{"n_layer": 10, "head_dim": 32, "rope_fraction": 0.5, "init": "trunc", "init_std_o": 0.0, "beta1": 0.93, "lr_head": 0.00393, "seq_len": 512, "train_tokens": 110000000}
MLP neurons of a small language model. Each row is named by its layer, matrix (up: input weights) and neuron, and shows model dimensions 0-191. Each number is 128 + 32 x the weight over its row's rms, rounded and kept within 0 to 255. Numbers have three digits each.
Before each neuron's rows, "fires in" lists the words (lower case) most often at its 100 highest values on Wikipedia text that the model never trained on.

fires in: "being", "as", "what", "be"
L3.up162:161132077113197172136144161144082176139091203130147148109097100067169117156146141107036149125080173131146112098122147112178109146129090190087131110142085129095200126139164187178143152109119101156113178139110210152138199142149173086132148118144149118083141105101073138132130173142157147103066174106151115155140125115081089134093144141122139105114108121103115068128185138098114122073148102177067137137120082152124135176125107094145124170109117093128187145146120128123114079127179081103093206174143135119083087101111159117111095091117128072140131118155107155151151156100150129183

fires in: "up", "out", "that", "to", "both", "all"
L4.up404:167142109136144171165099136144125137094126075079153118107147117113138173067072160201130119134103174142123131161092130172150104121118186123135090085111122149118064162072111129147098142149142099231183159108159147166103122142102118199158169151099182167189128132151076045109131119137127124131137125105121140095124141091085117125159096091121179158163131160163142133119148130154121104083188109120187150174136078131087141142088191077108138095097116143158107106122170120138139079108108169096101136135082060150115138180131144117084093146152140115180063073089125146095120053134157117131

fires in: "with", "of", "by", "for"
L3.up534:114086129163172155046167138143149155171169132115115089147112119141149159163179131124137193110158168151086161147180099200089155110131134083106135119140086160141133079093086152166201133136128085160174074129088110144054133082104070118148124124102165131093150085127130101129100129156147137199090131094083172179097073139175129142131137068085137107131133109134126158022082146149047148091144097126145145107091131080120114147120137120169100077145142097160111109105097092097118071147136134114182183160121165129129112167114108132091163181087135122161147140132114151163142120138160095152

fires in: "over", "about", "in", "bef"
L3.up365:089158183105142154096135150142105101130114125108182097159118108120137177149138117165107094147134147114148175096131149175106146171159116042098081135118109146145103098154223099122151137155087079059116130085171165115139140108119205128145138154083201165163107126100095163130151072146165106104107045141102063151118167119107131147154166110114099128061132117130084136078154121061103163093090116125154135173133193120161094161098119122141125163111107148124161214155093139103054120150162134158137150162083110061115139133184093176117106109132118183120155125136074115113130098111140132122

fires in: "by", "of", "at", "from", "with", "and"
L7.up74:160092108101149103112114114082149192135149146110106099184131134116142133120118082199188178065088137178134111068148158171171093119204140097143113165163141109105142121154164144102126094138104140090095076127209131129148148091108106170117193103106102104120159120100135099134128145139155146105155123102113159145153094111089096181154150129108084147164137143134169155138145161160091125139123067094125145126101116084124157162093142098076093098145138049155100167101113178116076147137146111121191144126123112131102122181116163172132141105105102087052164128208144143142125083121141006131

fires in: "a", "of", "the", "in"
L3.up187:112139111103158131080154072109121126150140127140165095180143078098079105123106119138083112110145155136126181129068091161180134094150130152085181118123192094112109090100159110128132149132147083152085090124223127084079142105141138181112161144097112111118119128070112172111154066134193092072176147143102136132165110102163143129118122128129123149126114150191131118062099147118090139109110152192200099173138134164105117208162134129108126146101127104094174146123120158143139155149109142152057086172153104107128115141099165178182141129105150153078075065117160102182117052131092180146

fires in: "to", "under", "by", "at", "with"
L4.up326:150118083107149089112112177130130134090150124160166130182152100128116151098089124160171138126092121143124076113162032151073154082139138158160135113099105160120097106136127177121139096168086113169136098159090103130083106101108145123163088150154108096184134066146180115152096161156104102093182149136102166143149088162120169132179119141102134125110152189131151062086088094112042158103129096175133139133092158109157146094116167124085114149192152109052157087171099116099119134151150150072131086180132108119170096127163046139132099180054151150169139067141141168129148121152121130089

fires in: "with", "by", "for", "as", "at", "on"
L3.up495:142092196144125106157127133111151132108126176098153102193080085107096144107184085143123102128093124112181120129166116136074143139142150121149108074155105110141131098131124111108120116174091160163101126117162070090143156158180137127089155151108121136119089103160110177111142119221108083068107167098115104122166111207130176091177071135128084093112124127179134106104121138120081170087127143158131146104158100109156144094146116185121145108176135146063212095131103135054151155086124127075109143175133154066078201149145127142147108114078113183096160094129108139170094107181127144077

fires in: "this", "which", "what"
L4.up161:191098096139140140160148173070084165120126182160078089092115137110123154142095104120166164141167162156151134129090092088096136068184143132096078123090182084115169118078122068112206123149131148130122132130095141158115168180136200166119103063156157120113125116158132162152083174164107107107099146101138104119132103096168124137119156100173135143156136155114160125101079071052170147073126091098073092152078102175165169182127101064131161176155093136064111119119108153095098131149072111149150209143126164086122144073123073149093120117128121125110105114163120134155122117126149133131

fires in: "a", "the", "an", "that"
L4.up506:164118137135125105046112151118133113084111139136112172123067127152170185089150172146109152137101115145151184150096046187143077102165151183116155102144124144143102144139126093153199106146143108130137158139155192119103132136079090060138114111143100121124134127157068132189175145080110067115134119082160147109137094155109153140157153151144105156129140177075113080137124065109090189094090140146194107089104174147153136110122148123081129127106126074097141198073077165158158139120160125142135114108147126165088126108160100133144069191124135124069093171133116065096100173119183162142

fires in: "of", "de", "with", "as"
L7.up148:128159110118181132109092123094136146139142138069139120117165100117064098134178109063083173099101151144106131079126129180134082129177154136160165144150132164113141124105152170120139124164122148109147079128109106192187176094101130146136147130153169066146136069115117175133109170164110101100077147148159112168168117177161056151090182110080159113152164089039076140053139154160131112101124107100070116150117131066121163123156149156088109171161148147104079124114101058079083136080123166112125121158195126128147131104066149134128169206138093143116139114092140115122117100130083109125

fires in: "of", "on", "as", "in"
L3.up93:148094119125144171157093076194123099177155158111138138155104080137144114171135043161114091145112120093093157083124055157154125159150100115095099093152086141132112133136179153146120110109136124122164123149139087093137144118171185145021148154126114108153110120143122094132184138102168206168107179166088137137096142164131109178178101100099138099083155135121126088177157160144084121150109159104182093158128112107089123135082095143149134161080157104076107222107172136118100160122163116103153146139088143082145115142090158140187146150089125148115086185109095209095120170140125136087

fires in: "of", "following", "and", "university", "de"
L3.up101:187179124067127112144123123115153093117148147093127121129080102107111059186165138080084167130093098207142134169175143177164139127146136120123067088156174160118085138161119104199150125136069162152129134105135117136100150103139211108145101146123097160086137126171063169168137143096115103135116167121151130115127097121175134114090120045109109109153140111109177104074113149123116124111156139167090098089167058159167134146169109105075143149159201066109117134112178168179152100177163136120078160151139130149159165124143120117143133129061135178098104076170094124115078097156105134144

fires in: "it", "there", "him", "together", "lake"
L7.up99:112073161116148173125099103095121147072119115137167182110112167132174136122115114129162126095106057111076110111148112138135168174119134164190124098152075132127076126118094111080160150144147064125134088064151149148170129050176120169104103049169177182069128156171153087166123076114128085140143133115135102128085082143160164154157150088074118109134088179124143106120146083175129124120185093120178144155142184137113187176117138124112080115070125114152161161092166120134134123099138153077174148150146122158202111172077121138092071096103151140110106140099092145147139134149118185122

fires in: "during", "of", "over", "to", "in"
L7.up83:097144085138162194105148135175109195143164147086068112127098150201180111131077133112131161109132107098194099088124084208104092103153150205133144130140103178196109096120195122129138182113144136148117095122166163153130144118143074188166095128111104166132155120142046157111143153137138124108174139073080112032149089068090126122158125136133173106129093103164166096107121107145098144081112131134146148160169097112153120144111130117102115191166183107112125147163114128115143087094061092134164157134069109071106119091147118169135126162116141138094131107120135102124106126064127130146

fires in: "at", "then", "just"
L4.up540:155087200158161135070104140051109106110141084139131088196105132128163113142135164078174115104116074123096132135134139099162185191088162158180120079105162152138068098117069124117112111120120121114154122134101102150122144098124085134088150122100110112132129152146072123109098159130140117145160110186057163167135123185094154093122146129103056133113145117138081119132144115146093136133144086155101092183118153196117145151144094138124156127202099117166162156127063091145071213100145207152163122165127149126165140137171147134102048149163127143158114119139125183088143111147129087068

fires in: "on", "a", "for", "she", "as"
L4.up399:125148161093139140164154146130107148133055120123171101161111083119116133214134090146146114141098094124153211135106077123133154143106177084090090078089121059095114111125161141152153151144102104114150134106075132183159103136176125108094137130062128149112131119158174074138190174108098169140090127161157069107190134166106128166076128111099113120117138112093142118066188088090164113073142116127121120199175186106120130152133168079126108125152097130132087132104175144139184150116115084205141145157122101084133146055102180123114108130141102136153202161190134112143117138121086106141

fires in: "that", "hindi", "have"
L3.up337:131119140133142089136044088094187103135125086112109159103139132140129123101099150158161106143117215160147187119042114126135097142148166113174194123088137126161126166119131127126122146108173050103165209175127147075137178078123195117137138140141155146123081122109119070174088075107174130165159142098137126165156136068125137158140159131110150142138157092138122082161065106068135166175098126135177169118174113153144152144109147144135167145110147073084127145069058174153106144093112124153080147128127109189111136143081146089159091153142149129100131136098172127115094068112090100144

fires in: "on"
L4.up478:125081106127143107119110162162142164115127152097167178130203123103121150120167108131080077088099128135129078163148137169096127118115110103151128109107082161103091164130180122119084113114125138137122112132176060107255138125138135164136111112145114140094129096125132098123082166142143138095141205117103078112164093113147160112113085106096151153151158139150032149185104163106168114133147117156164106158108083150097145089230110121116155090127141104044128159084136113122134065142138085172088087165200084116115156102079164141123106107092131147093130141129166153141142097139095179169

fires in: "of", "for", "with", "by", "in"
L4.up329:174083133077124130106125101166149138165147138069153099166125164159132140126172134106139094120115130145099126144115089149162139157160134109145110097154139157097128150116150146157173146115079163125137094122177102144163125136120069150120176148122108151128145148150152084080156142105147103136070150188003171151089143142138109178103041118075114146113116115139141168102085121190065135100081101121176150158071144066095179148114061159141080104094146154141092148105104130091092182107191131077177165170129144146134122181135121160134158113088140130147084079155097134110110177167096167070

fires in: "not", "to", "him", "emeljanov", "of", "was"
L3.up127:158162146170136118092104114167170124120142182160109201160048083180083108162130133135121151110106106133157097163107122173099122080103147137090126122109138095175097138165169163108131139110074150142115107139171090118064201156127116144160137158150099185170038112143161085112126143122121135117170106131117167123097122155105166114110085100140091157145142120135121087101138121149120130099079111142081156120136108140093062154106116098121095086113121136100187157128138161140133131068138175139170163187114131091060126159086177109097150094094194220139145107114155102162086122150100202197

fires in: "which", "each", "that", "even", "most", "any"
L4.up475:127147172123176123097108125149157135120160110118144108140107102081145156116115121143108121107122179093072164130153131108140129102143193141119153096076146187145169163128076173131068114096141102124165164144118152101138141119122091116116056172078080222179164099129035085162123113108118148095175190115145134075128141129116166109161090112150114124162094115126103103173079138103140198072190097103164124161126143132146108144072113113120157115121070095124106131101110095125108157098133056121129215136140125135120154161089098085170097180148131183151143143133191169159063112121149114075

fires in: "that", "we", "who", "i", "which", "they"
L4.up510:160129121134137121114110142145121139063112126169104050093154126111143114143118165104161159165178174055129146123152131089098073081106136079155084104116138101112161157101140093152165087096217147169186108101137106128112169116069142128157177034013123136132130177128049115149100133134131188098146160138141188183145121118143087130159165123127124146159134135146155104114161102124129177117117127156085109124068164207170151163132151144151103157138134145100127114062105118154092124137139109040127129127105140136157118083077121129131146140106112100152150147149109131084143092100125187165

fires in: "it", "this", "there"
L4.up556:157125145108168143112136090138120125116102128112090179145124081103125137145118164127126206179179140128109082125120143160133060141124179141112142124106108196135136102166125089147181151096112097159164149091125116068105166142133115146122111075146084143141112113124143069135137092138137151121156138113103196095133111176166105155103133095120172180125063126128110117105147152097105177097214118190122124169127158163149102118098105180157140171090096114109158138123105133050129213039103129083178139106178115104126103124081158082150112098114118112162093043073116176099084138181162096102

fires in: "as", "with", "fifteen"
L4.up13:132074139158123142153145186086105203097081132071139113143131098117101123115128133080174108122091129085117146132151131144128169093144131116132120110139159136107130167130148084180175142121094220125154121155116114090128160089094086208165199137109118126090174127100046155102148154152117152097074141095130093131136210149000129125126122120110088095134185133089129157127141067133129112081145148143103151210167093076114072111181140103114138113161169111104116136080120146112136149136139110142146154103119122106117090132079184118157147148109088120174186124121160099141177123164116139129

fires in: "win", "new", "in", "on", "may", "loss"
L3.up277:177133125117132143185148139112114078148125096127142138179186108130112145165081110149100059167075138114111118152107102119153147048131048097119127130069140142116151160119122084122078104145169087109179148156124131129158178052108136121117137163128170161149127083150147065080156080135120135130169145151108131088152074102126187151151160110107141092153192129153118088105135140111131140135153102176220174151068093119105131133121146199172184144151162105098109160166119123114165099082121165108078124149110136112163148106112128171165088178094143125040108080122152179118162144088128144086

fires in: "the", "a", "each"
L7.up530:132115190146126095096143204054099121163121095110128128093163116142097195066128165091129128215111065118123112118137074157128104165164189150130125047116110140141176130123095154140157168123111125099084135124112171150121154147189088092118180108076198171128135114153102125174135090109131108048144149152119107110105109119093056113154099137166120161127118153128146096128097102076113143102096125138118111134202149093149159106107176109138104128139140187095111103112153133104159112183180123154090129124141138146136089175125124212152075098106120128167097118139132128106047128137167074096

fires in: "for", "by", "with", "in", "as", "of"
L3.up231:109141105113123099168127157080124091110080141064159140138196085090133139087155180145104166113083135142127082109151136171127169167120108149095134088141069159076058146153119148084140127152118096195129187133111128190185154163173132163126149068169190135186136129142151142133127108176161182155074144117070112076140143166111147143148127109104143162134135069172070074112134110126174181094128123118080136175133164126074109100199160062148097093084176144121084150084142097145130097117171095119158150125084170115097146119105167142115108098147109113122102127098122162108154100171078131125